Part of a small language model's weights.
Architecture: biases, tied embeddings.
MLP neurons of a small language model. Each row is named by its layer, matrix (down: output weights) and neuron, and shows model dimensions 0-191. Each number is 128 + 24 x the weight over its row's rms, rounded and kept within 0 to 255. Numbers have three digits each.
A block is one neuron, or neurons of one layer that tend to fire together. Before each block is what it responds to, as a language model described it from the Wikipedia text at the highest values.

Description: Biography subject pronouns
L3.down139:167112123088117146134102125082108130118103151115118137109124185140111129151111178093119124102111125126081148150132120106160159116114172115127127098140096117124140088123134116125127153145123110103138076105122183181163108131115127129082159133152178145096127147144153139121109115144125094105158142122110132107129151111150096102108122175122075129171155102132113083140166148171151164164115133133125116169120119134148111131144139110112138118155111144143101114136148125149138154150088153076122143150091134080138130112110151096148149113123126159092163108121155104149153078162105134157
L3.down287:106113171099166116150136160115178123137115130135115128085121142163136104133155132110125113135091106079119074129142144125101118086137130130143123061116068114167179147151129105108149096135097162137107090105159151150124097142124115151123107160118096099156122146158147136115160111123117122129146119127085170188129102138157113140148083134155113153135127140150132165121120177157160155194136145134134103123115127133146107086136114109134159121153150095129134137122138080154135125165116136143097148162115120132116114121141116123141136138122129110090161090079142092144151124156098108129

Description: Clause-boundary commas
L14.down106:146128090130170111118158170119146084106117125151144159150144132094106112097137129142139114118134129123118103110136131142084128115144201117148116144124099188124089131168091161123135125136135140147139094156088109105112136136141155098143123187112146110128141134115139111088082153128147098120170116143142127101130127112139127151125146124133180132132139114131181118156165138165144159140098115080116114154123080152125144111119164122139123116163130129112129122091170122065158107096129104065135103086123159137159132148127091157160121117112103106094137118148165106117124122113139142173
L14.down133:128120132079145104156110110080122116129129113106067156155146159153163114162135108116172150138119098140122162206119145092121090115138155130102099140134110119129125124138166156128086116101162112095112127161106108122136134130126123092142144127155128129102123103119135158113049145082132156130120129126141166139132117102113180118103130133114145155158123129146162165147163138123128156129131113124177123150144115098068124116135140138167124113131160154112134178150137138121136149111145137112121145103139134097166097146103128111146108124133124142103103133136143067122103073111190124145
L14.down171:164117138143152143149140104122155135112135159133119094142172138120124141094111138116089118106136123128116131078140175087125144139121146124128145175122112075127129137083168135124181127136143098132113103107108127131130108177148097133112091102151175091135144131124088132138118136154111134139123094129090152126125181134139148129140139186120128124121141135129129117125117103173138101144054123150079110119164139088089141116136147132126120109104163174104089109157162126108102122140097132106159159118136131131096107121115130136188111101159158158074165136072113139113130152115121136151
L14.down220:110092115131101116114107094135162113155121140126133112110170133131084150118125091134195167095143104114109141124101180107149111148112152147178122145118151155134118136116159116136160158124109155149103109129084109163110116112106125101104113163137128124134119157131113120109153134162105092114122139084106110181085138118192146131144088142149166117104141109130133132108125141155110123125153105123112096135110116100099149121086160136150175142178118154177137091122134122151127114090110148136144124126127161147100108155125141134134097149106067132138109158094116116102170139112123170179
L14.down330:125125115122153136140137131097072140117110061100132144173112169104126127099117119118119127159098098090122105131130144157157123122154178107131137200111082150127093134205135160146160120123161157154113116132102107144101121124148157122124163152093142147143135130130115153126104097121144119175093098144149109107116140138134152087109093130175164149139146122143160089128150139107137136122075132120150135117145089156107142110132136098151130123147134091126140143126145127102144122114130127083133135120144172132134127160113093121177114104142081108092129126152155148091137152123085089137
L14.down592:126127125144119097103073095146129092120113102128144186171095121121118087122121131132091121152130102114118177168105156091134090090176158155116129128112141182109132125097131129126108148140148096134142141133136109109076126093125086124166116153135104127154136137120118106100097112092142161116141146151129101133136131140133140136168147144157181153070120093149168148141155138061142111125129095123134115171105111110080160132133153121126134124081160139122141104116146140122143137099086132152143118117119116176154119144116110121118123123099122150146138163137196141131131090139163134126
L14.down605:144112066112121130148117146144151101081093135111126108138078175173148115070156134119080125145132128147138101104118144155099129132132141118132153152167137151124134113177143177123091155148091122073118119151107102103132161134152156137122102128156108126096128091139111147114137130132074148138118146157161143150139129118123132161143089149110190148118128113114139138140106138145125118153109129168150163140129128144086085118154125104138089169110108079106158145161122104144133127101120144075094110111145097154116129127124132132133121117163111151151067164134143133122118129155150092116
L14.down749:114105130106144104130162177116150114127122136142090149151160126077126086147120183122186168142090081144149188136108146083063119132098129136114133118110105110127137118148140151085128119108178118141152137122091130123115132143113173131139172111154112113124136153118088196133127164081125151107159124137138158123138128090127137134147102119125135136116111125139133104133153129098098123164140139151159122127129157109076148112117123130161143135169161110132125107141146130116160112154130122055121126069109159129146127149121093093117131122171119123116116104106113099129141109155124106118

Description: Verb after modal/infinitive
L14.down164:124152101132105156101176182141156105142121126224133124117094099124123116151136130109133114148159181134157129125103154141142120144077096135127126071128136130116103144104149121115124099149141111126132136117181100105177129129132126115130137092145134098122137109077166143098160145111175142143100115148136146136155130111108133123138139114112081152133083129168121124135145137124117116064110139139084151121160126144144123155118101158110128130121124160087135155129118131104118149150099106089095108095136123110124145111163151126081183114160129112143103109092110142143148128081120157149
L14.down273:136122114133109136146162133120112123128133091212117113125120124127117115127109125128166107100132181098122165121113118156128130163156135138188109119143167130110153131088071153141125145142136064103143121129115113105109137159171137109123126152117105129151179149115151165101122110129149089125091134142091149126112136123130095158105109174123100162147152164109163114156172144112109091115104116145136136089144126137114113139117107146113172117126121160121087102102102117108096106143135169126141124124132112131122065125137146128104094143119093169170075143166137179109119138116132139123
L14.down485:140142092157111096134125130103110115096153147124089121132143155145125132144111119132163102076110127111147124153079134115085134099129096111130127144106106172161117067096131101137072164185181128168163135163098133114123122161126095133116136075140128158147152076115157130075143132115146115114119138168134150136132138176130150135110138161123112158119136142147101132154155119138137119146117136130098119135166138125100098113111143156101101106155127126094185146147100124126131137136141138114095137124127045152132088124117136113124147128123162147116116135112134121136156132068169117145
L14.down496:144115105134134161093144124120163116121153134157124093123110141139114128140103172142124113161135119121120116135114114140094103170128164109113102123161126126169118110130122158145108146137131178113117128114140100130145111174126119085106086082130114125092154165114094089088182181101099104117133105135187139137178128175135127106142098114137095153139151154125143145133125138133144119148170123110111157137131160088154167141122136106091114120106149116132127121125098145072163132115171108163146099105131092127083114150148115084142131153125076099100124127100122135155125137095166155172
L14.down511:111114116089132129120108153135108109163131124161108124147146109120112135127113108146139131135170165138145108153144094149105130049154138134148147087152121126153124150084145124107160146148107174137137079131135160096114132132120129134128087100151124136111124092138107108101167117119134150103141121129180159120112160101105158117145111125123094130103105124089142136131120102136096130164105126151064143129133105132114114139114132127144106147143149132117090096076137112122169128103161143121095162137113116095096145152127175160122147139161140096146127124127161123190129107079117155217
L14.down518:103137100163139161145153139132152119095144152110129119145137134175128120088110149103090103116076174158105163130148136124164116141103157122086123124082140166085124114178144121057166095108163148129085136108098115144183108110127145119130127160146142115139135169138156120088146070098120107178141126107155123105156086122117159126119129152104155130104135119110092114151147106108125144138131126159150165147133131121115076122114148085118133120139145105147131148091150114106099112109145121126122144156138115181129147120137163099142103127105148101116151119158100136149141113155093152140
L14.down634:135123158164087145127109172139126144137136101180136146109095096099140185124122173152088125172134166094126113109156161178097134170172172122173130122139091160151141131150109106125135110118154116119131117130113166135138101153122110123106102065149121097113132111097142126107111106138142126130108142151142124144117173138126145156114133102109090130115140148105131145124153146143107088097121092147092152132116152105121092116136125085139137146132120157099115141121130116113139148139135156124141078117162075107104107130135116140118087154122082157181123128125094111112184112097109098154
L14.down726:159135153106186153130166127164081089153129104172136109147161114120131091112108147118105111136115185130139113110170184109099090101146069139126134117145097147136149120102106163134115144142156122125145138167145149104114074078158135126081076128124111119120152145114159127136140146135151102128120126135093126126114125114107115100106122133121169088115146104124163131116130096122076155089104104128152100160130134121130142125128134166117136120153117123152115112083128152159097076163167087110136137115130124116135138123138118137134136102137131095165171127153133128121134108109101178175

Description: Clause-subject personal pronouns
L4.down237:191138148096135131150073097148129112107148105100125111127092125136157145165157119110106124146174108126139089135155123130105126112137152132127121105127125115179143140138118096172134142136132137135148114142118155172133112160102140138120105161119121152159132113154143088163154097091134125104155104129120128073113132164135150168113170091120131116130140123077109124145120154113122075129126134080102066151118133149116143124158154129124123127066132124114146130141107142146113118166099117145112131141077158077173158124136122120156113124088122142106152097148102126080194119128164133136
L4.down373:119141153115131131130131155084155120142063123106141121111107083117138140133125087133145090175153091082120190106122108160129103114141075106112096083122112152114103145127165132156132130126140151116107141143153136118130136150139132137128097132168146174149127173118176144139132103121117142127133146139141109078136150155134127130125143110129071133149109058106114071125140152167153141128097111129096165144128173141118130159114105157131125162094133096125107101132087143145148179108092134156121141090117156151091132136093147136140119124143150184139131117095152117132126132127100113137
L4.down473:150140154117077117173124113145176125122123128074136115125127133118149120118127160151118159124126121137129135124130121096111091111146106123103119119123112134148100156077101135116143116152111123153161139127126123153145159138167131113091183159096159136159137131151170116099136188082139119110161109121101175071137166118112165093082127120160172158108123137074182112148114093146054104113163140125107126132126121141067127117092108139148103145131132118167135145106087127152132157135115120153103146118122116133150127116115131146160140094112130141124144103169126116095141106113122155123
L4.down525:172140154145121163109127090131100116122150121144126126089091125121148117119146108126113095089135138096108102108143104163193118108152155154108121140096127159099116128096135100144132144114134164154138090114070114158125148124140105142115109154114120180135076126135136099149163080146158120119126114135128125108120170159089102100162127125152167140123113144106075156161149146120157123089093112127154139141115138172120153129098162103112129163126126130186112116151102128133143098111155107106120114158111111072163149105134116115141130123133144111133182120099136112179171129131099162129

Description: Clause-closing punctuation
L3.down285:145169108132160155136138153118151105112163155119164163146153101147131078138120098119132097145121117113153163136140171108120114124147164105122130171103091146182126120109146117135143124116131088108114139095100142117100115145147181099105139146163153152119125111156132085141087169132116113106127135112113100102141115136125125151139119173164137117140115109143123149160146141127097113150119169104156132113111144123120119102150120146168156133107141124101133139100107187075144104148078117162086076114110150116065148139141116168141088114118123159094145154119122091134081132083127122136
L3.down487:120102117098161120159084146127120146140165122116141145134109132122165106119120109114082108141120110111126135127123148110120164174161161116145099162095099099165112111109144083139112093132125119115072093118111131112121075162149176107107144167141163105144124097177119164144078160134101100133127150110140092126105089120183133121156078163168143162172143125160168128166135156118121120127115108108139101120134139096129116121125151116151112115133146121133138128120141128137161146116085138168103114106103162087155119145119119157126140080127114182150175117125149099122145155119119129119

Description: Venue-introducing "at"
L4.down2:113105104142124153145136129175098127169129148106104128129150137116103093115151152159155099138120135115155124139116114124132117183136121149115149181136125127087126134164121078081146104107155124088113134126185118103132139118171099145166148129107109203174118121157133157131114123107137101157161113143101154120119127084103110136135111128125140109100116156185097115151174106113132104080157157129122101155118114093152104145162062116125147126117119093129109142156121099147142130102137150124144153117123083130160116136112125099115136116146127133115088136149176126132123087113111188117
L4.down93:142119075109134094161075159093101078126111125163164132124137203122141170130115171135122107140113135158102134140126111137133134118135115151129167102127107122116109129154136126131085148123126178163110112140096135151163104075134109121100099138127110094093105140133139127095152125129078118157120143079128096120179156153146117139121128162138106115143187075172152132134155099104120137127089138137152161149115105096100120126133079161120116122161142125140122125148166123139143125144134138095119141116152097161149099114092170135108124121168131117156131127152115102109132158118096139152
L4.down175:183118131122156112116082114128152141132104122124186101135126147141137157162157159094130142130098181103093114152166118129150075146102125117143122113134152138099147171130171121075119101161152118167103169083094171105141105157110097116122145105150152104104100113128126120141156119143126137099117146143134128137154111162125135151084139152131085138145134129138134106151141104108153104128106120109097121137107090153156116165145162137139139132122138078091141098134135164144118114153127131088088139122121134123109163141083143122149163100102088172134158124108132108118111113143144069092
L4.down541:100096149131118141097122114125113125104111147184117150161124152155116135151136145067125080102117098142099135079112089131113081146137116085146136106125097124124129119158121137136111120113106080121132159149126116156105134110140155157116166115144121144113116129181082102116140113093120144107137144131104138110176143072148132092126172159166139148119108131142077165151126155108179134102128123110110108159129114124129111128155101146123140112138169130106176146097144129163160150145119148145169134167146101107102132121139110114130161155074137093100157093148122149150165134151109150093

Description: Initial periods and pronouns
L14.down90:120132148146123131119112100093122151134193083092124123121157118100155153109140145140115129147167153088100123150152141148091142120133130149125124101115113118094138138099089125124144116111119186133127161110109125120056139124113160135117137173125125104120140125174117101066094127158103134136097111144131128079139090147123115110135154109146120086126126134163110160147162173095166106156134136108116145143162100148159133130143120114102145111123135145169073088189124125128128115118128186152133111099150129129149140158137146083133123103113099090154121128171151152105148143156100115148
L14.down262:154082167105117140136104110150114113142131130139120128111089122148068146157126107104089163119163152088119123153156074153114122124126128107103110095118111163132119110158147109155083124144139128110130088153082104113106160127166179120113132099141132168125089139105133121136130095127103140068112152144149155136131137117152133137149077102110167157160117085136102153141146147164140116132110101107147141125085149133108149121146130144146175151139135095144123096126146124094180109138097151136124134110128089127106184102138142107172141088125121148166129113152136180108134165144123115146
L14.down302:142129108121089138144134073077157148123144094124086167131150158121059169146123098125130186097145099106143135126103114116145124131137147138117109157087116135155103169121153113140123126130150118142121100130117132152117148156124130149096122170090144148148109113121180137118128107134140138110167109110129135111070158118146136080130092119149170098154133126150154137127099175160138160164159130089108142121139055154124118112096131114123142128168106091158132115144130122157146102137126160137147126131129114123099152145121127123165127115112099165135136087102158109083160089150098147150
L14.down316:092095128124101147122109147093129144124122127086144127129124138121122137139173114115087101085134129128133184141082122152132078146161148146126119174101088138139134117102149094134125140134159096094130107123124138111109166109106159131127125136078108137119094115118159128141104125182127090139151138122134159150077122147119149111093124099129119137135142154157125135132139149109087131124136116117097131178110147172112135138126151123112106127163122063157155132104126116146161143140155165138144163139108129128145135163169162080088121135065107175121117151126129155119164054129135133093
L14.down373:124128154155122148141090126124167090130124090132124164169122115138127070135118144121103108120102136098123108096177133121137097133119114173118127140106115163092136102173149143100144084137183132127115142092117122125157158143155143153128132116125123139154118132108136139129111131156141096101160106115144154104126167088113168130113101103137145133108121120119110134142135137147150149137168151087144115111133119117078135130104144141102144113110129094135112127123125115100117140093123117150138142146085094072144118150191090086157093112137085122134174135135128113127143178175087201172
L14.down381:148120126079097156128131145160139134133131162101128136114134129120149114132119101106105109151074115121132120127119111085112109139132113124103137149111121149145128158144101157094097162141145154155118123138149122113104127078173119118151143160190142158127107183134108119092090092112130187193141136111080131128104114122117125156172180123101132161105093144128090163130128143159115130155167136122172113133137146114151148117139117091082146127146102119119124089089142124110126117163145141152169090133134114127128121138144097118147139119124112088087134117147185163078107090118138121148
L14.down602:131143148161110112126124111120143119123081108166186139118165151155146075142132101135173140137115140121141117125173095143119118109168187163122124158127145142104148127136142105064107100129142134120160173080116146126118143121139158138136136090161106151150132121129123095130090133170123133151098137141129113097170104118127116150108160111139102145110108123123139121138145134123168081121164108118092113125145151114076124115134123094125148159126134134121165105100113140082142139116173150135103062123153114114121095124089104099081142141177092139148135122090126110166159113091146120131
L14.down653:142146153142101146087087143097151107156129110154178136155138123128095151139083130122064133119137141115113092138103097128108117099160160135132124153107115131123108103090138148183128112109147152121119094138102117121113097153091148103191147144145070149155117064100101149129121135135097117122112116175156136148161167149138124148104133124103110102126141140159168126119121105117134137129138119155132123120130143138131103145126106125156171134123127193161121104134090111118130153098092114147126108184146097163122118137100162126128162068151087162138119125105141140151135165100131121127

Description: Help and linking verbs
L3.down176:115108121141160085133135168122106131102141139144096091118102111147166154124157134151105117145171127144156114138148155153162167107154138125178164142126118079093113098127138111123086134179134125141091133125135145106160096129158172131139178150160098137133113119113087109140112157124141088139113127131101138112154088143116100175155117174126137124158113125151108128148116124148129137083100106123103146096126127142053111087123128160120161115114145115063137182119125099158145150131118125119113127121119143127115108108149123120064171110164116135130162146110105137105142130097131117093
L3.down482:140122140166115091093135102124145105105153163136085105102115124136145107117109201145109128120129106121146127084113115106112170121110114145126166125115128115128104075116098142139108130131124112146157155151136129148150153112178116105141193109094146128125112120121172149134072158108118111130140132127154166130119121139144113146101124108115088155095121081094157129152128119122107186086168160139082134114097135098129173138184140161140151184125134118098096125156176122121154151119114106141120117110151100126122133145131113131075130129150120180096156107148149129129132126105146103124

Description: Word-completing fragments
L14.down26:115116167091130154090139108100127122114144137132123112154154091136131153108120162111106136144121164136110153138118156077133123141131144107095121106145152127089115119144120136115104121117122127110156115160142120107093144119144125125146108109125100170129107173107133125121055173134157131112151107132164133179136166051130198149110091104153154117139096142112144164115141184161126108119101107065127109161142158095134110119150085144120123147114150136138111122086125132143143129120140103141129112088161146109139177134114130105168101096161099137103124120113099150101160157130139155147
L14.down144:089154074148112175089105139135081127111150116133158140168131141146103136105142150131121122117132103116145109165129148106137145119094124130126109139174059120146086148121133167124136128137111106130066090167129148124175141117130127118120157126118121130170105139132125106105110129084130125134084100107146131120155114121147112118133134117148142131159101129087137130135147130149143149149119161149141135145061097129114163119115158114164105100129177150122111137173142106095165140137136114091131160139131168138173110123150122137164158160185102086122090172176132119126119102104104117136
L14.down154:110168159162107128149107123147173154120139120107138147156133150128121153153133131142097172171118117133122147097140128099113142128154142101108132121162125134130143111145114148139162074123181105102099100111131120187154136125140147120171098147119144160134111130104137094175072135136106137112131152113137121113137120150128141133148115114116132144138155152125120139118146128141157127121172162127092125122101122123105129125091101095150115115063139142095146108061122124117114140110101163137133073142155107122128169127144144034108080146079142122060129141115136138128133150127130096108
L14.down317:122132125098068105101126118122131133136172141127128106133116092123127129114109131094141108172175127133122132162137161136077119160144127104119126100120138149113109122095163117130168135143125155090157134136106113118145136137114151125118088144187161164130161129072100155147091125145104129123142169131127125087100121179107062107112104135171104125163099124130137170142146140124158126137105128129121123104172139133078109133156145129168140098126129152139124082095125104130146166112165135165132131128165126092082140165110107125124129121126092101078128145122146166132161094165156113148
L14.down326:123125124111093117100108095086133132126118089162128128115144076141128129139148150179104121128126108129147090126131137149159140092138132115140107127128134116150113150101159135178175160148136122111066118142119123128159155154107150107132101115174127144099116156173155119160092129141122141149098135165141113114118157155134143095170187148132117117111124106142129129119149084122165118119125147085143134115061109130130135118096174088149131107107186138127145134110161122146147162118181112128082106137140123160138133123133107160149146114147100124168096135094080108145145126129107086175
L14.down455:110104139149127152138113150111139147168064121097112083149093092131107147161138162112118119121116114136148146127125149118166094116105198156105144174168128148138125129122110089138130139137118100111152083155137122144108137105117143169106144147126111097173101127130100111098103104108149095100149145121120138084138123103155114109111134106122111139146108123132173178103171143124135100080127103131145157141157182104131125118202145098126187136114154144141099149081124129108118109121110140166157153107136111148130117135138142120150151132099140103092084130109124116111105110094163134143
L14.down603:143138125144169108155127116098105151138120075145150116127142057171109146135178142167094091129144098116163099129169175165133173160104125121117136139133161146153121132116149114090133116065181123116130122119138116088095133070129137112118106093168156093128107110162146127147160139138102142122080103123152136147111122153107132102137163119150108095098133127081139114106147114173081110107123124131084142116163143128133100148115101113123130141143115154145122122134157138141089159126142138149117151098157134118120145159126143131139122124140142118109128139133113127136101093071110148180
L14.down721:110143112110103142113101133083106118112148127108135145135159105106129144102128139155100153148125142146093139100134085091116114081138133106086130164089094128176128138104138113115133142133106180098147116137102148121131125127160088133106124181105148119167142126119098150131110081141087143124104176109139126172140126121129150147149127130123160150197137141119181108123073181139141150122095132131111150129073129158139125130101115101184118154113155137145125084151140119105129110138134179149132129150105129121147169131098103087140086110141080123154133112125146162123153160142106119121

Description: Word-final suffix pieces
L3.down288:133096169164112102116112093131105139163138145091101094145151144123155138117121158156150128126143124137133140135108089125131161152123099108137133114130140102107156113125153109070125143140091145134140123131123114063136119167147125111112130138149133154183168125093150137101105100150144149173128134129121139154139157111106131106108099147149118073121138112134122125158119120153114122093135126101119127124079134137128110147195107132139139114074138113144083138090112123119121161145125119062152103139124124099128139106204143109179148133124131154115131199141125160091175107094134115124
L3.down544:158178131117106130122136111156150170094161136133112104162152193155081186106122136164074142119123086130136129114140127154118133149158112132085126167080131121098119144136146121135083113148119109132103133116103136127123109120161141137128148129164145112106177119091128154117142082138097145146102113072123133134140150126160130110109131149132129113118134137074126104158129129158105153106079100135116141121066151188130124099136133135158158146133147102093122096162108145110139156132110179106138141129113174135141128087138120132083163155121091136118123149145112138100155109133117145112

Description: "elt" and reporting verbs
L4.down162:130148096143104104130110131151106116130168175149112143113148121160112116119114135119115106095194112128120122129142081145125105190138148078120149137145104146127105098117135174149133123128123105093124148151145148122148133127119162139152154106139104109106114185106117131182176131108119125130174108162105134154153098145167130135140099124107137131149116138117102154104140139143172097160112091112118119094110124084149163191099078124117149119135154095118142159143120105142090126117107102146131116142148134121090135161140130109145092101121109086106137112106121095142095166200122135117
L4.down240:126164145149118126109138137163142150114143089125124126143082147086116137150127153078149165072155122157116166136130121149089136121145136122120149148147132182139147138097132101106152116114145136135128124098137095123161088170135068149103130129094127174160115117145088102123140139112130150114080145150079124169117135114160136121106111112108124148146139146135134128134128091116113113103130107139137130115082119140148135191113121098147133152128119123165088094094107160119099118085150105117138153143157169132092142121093136122148147115089156101151148158134098133124096090208111143121
L4.down424:096126152128118081127117090123139120167136142156113133168133089126163140143158107115133106126134160139126101103121092107097144115124130125134155113145118107138153126104130110082159123126172112153093174086154142140164130118148154124087146128146123106159135114131153122152150139102142130097123112153054157183117125148123104139144120100105135152143109174113114111149106136145087124148166079125106087136101140071172135160123161137131153108139109131137140148075116135121156155120120148163132149141171136119126108153145162183106116083098106168103125150089111129092133114121113148088
L4.down759:149137134156083138104113162154103064115102108155094124072117113120148149086130108111081126120158125121149118162116095144101151143169148120131182147139126180146078099105161117137104155115146177134140130137158110122179126156104107171158124135135125098104092067144177114121123112116135111143121168115114106122115148111134120133125096158154088163131089139128148160134125153157120115136147155134150098134069149151149112138123136112114167155123134104123135150146152160091153103128125140111134107117122151104136158126108143118091120117132098136100131145106132126134186102162139120093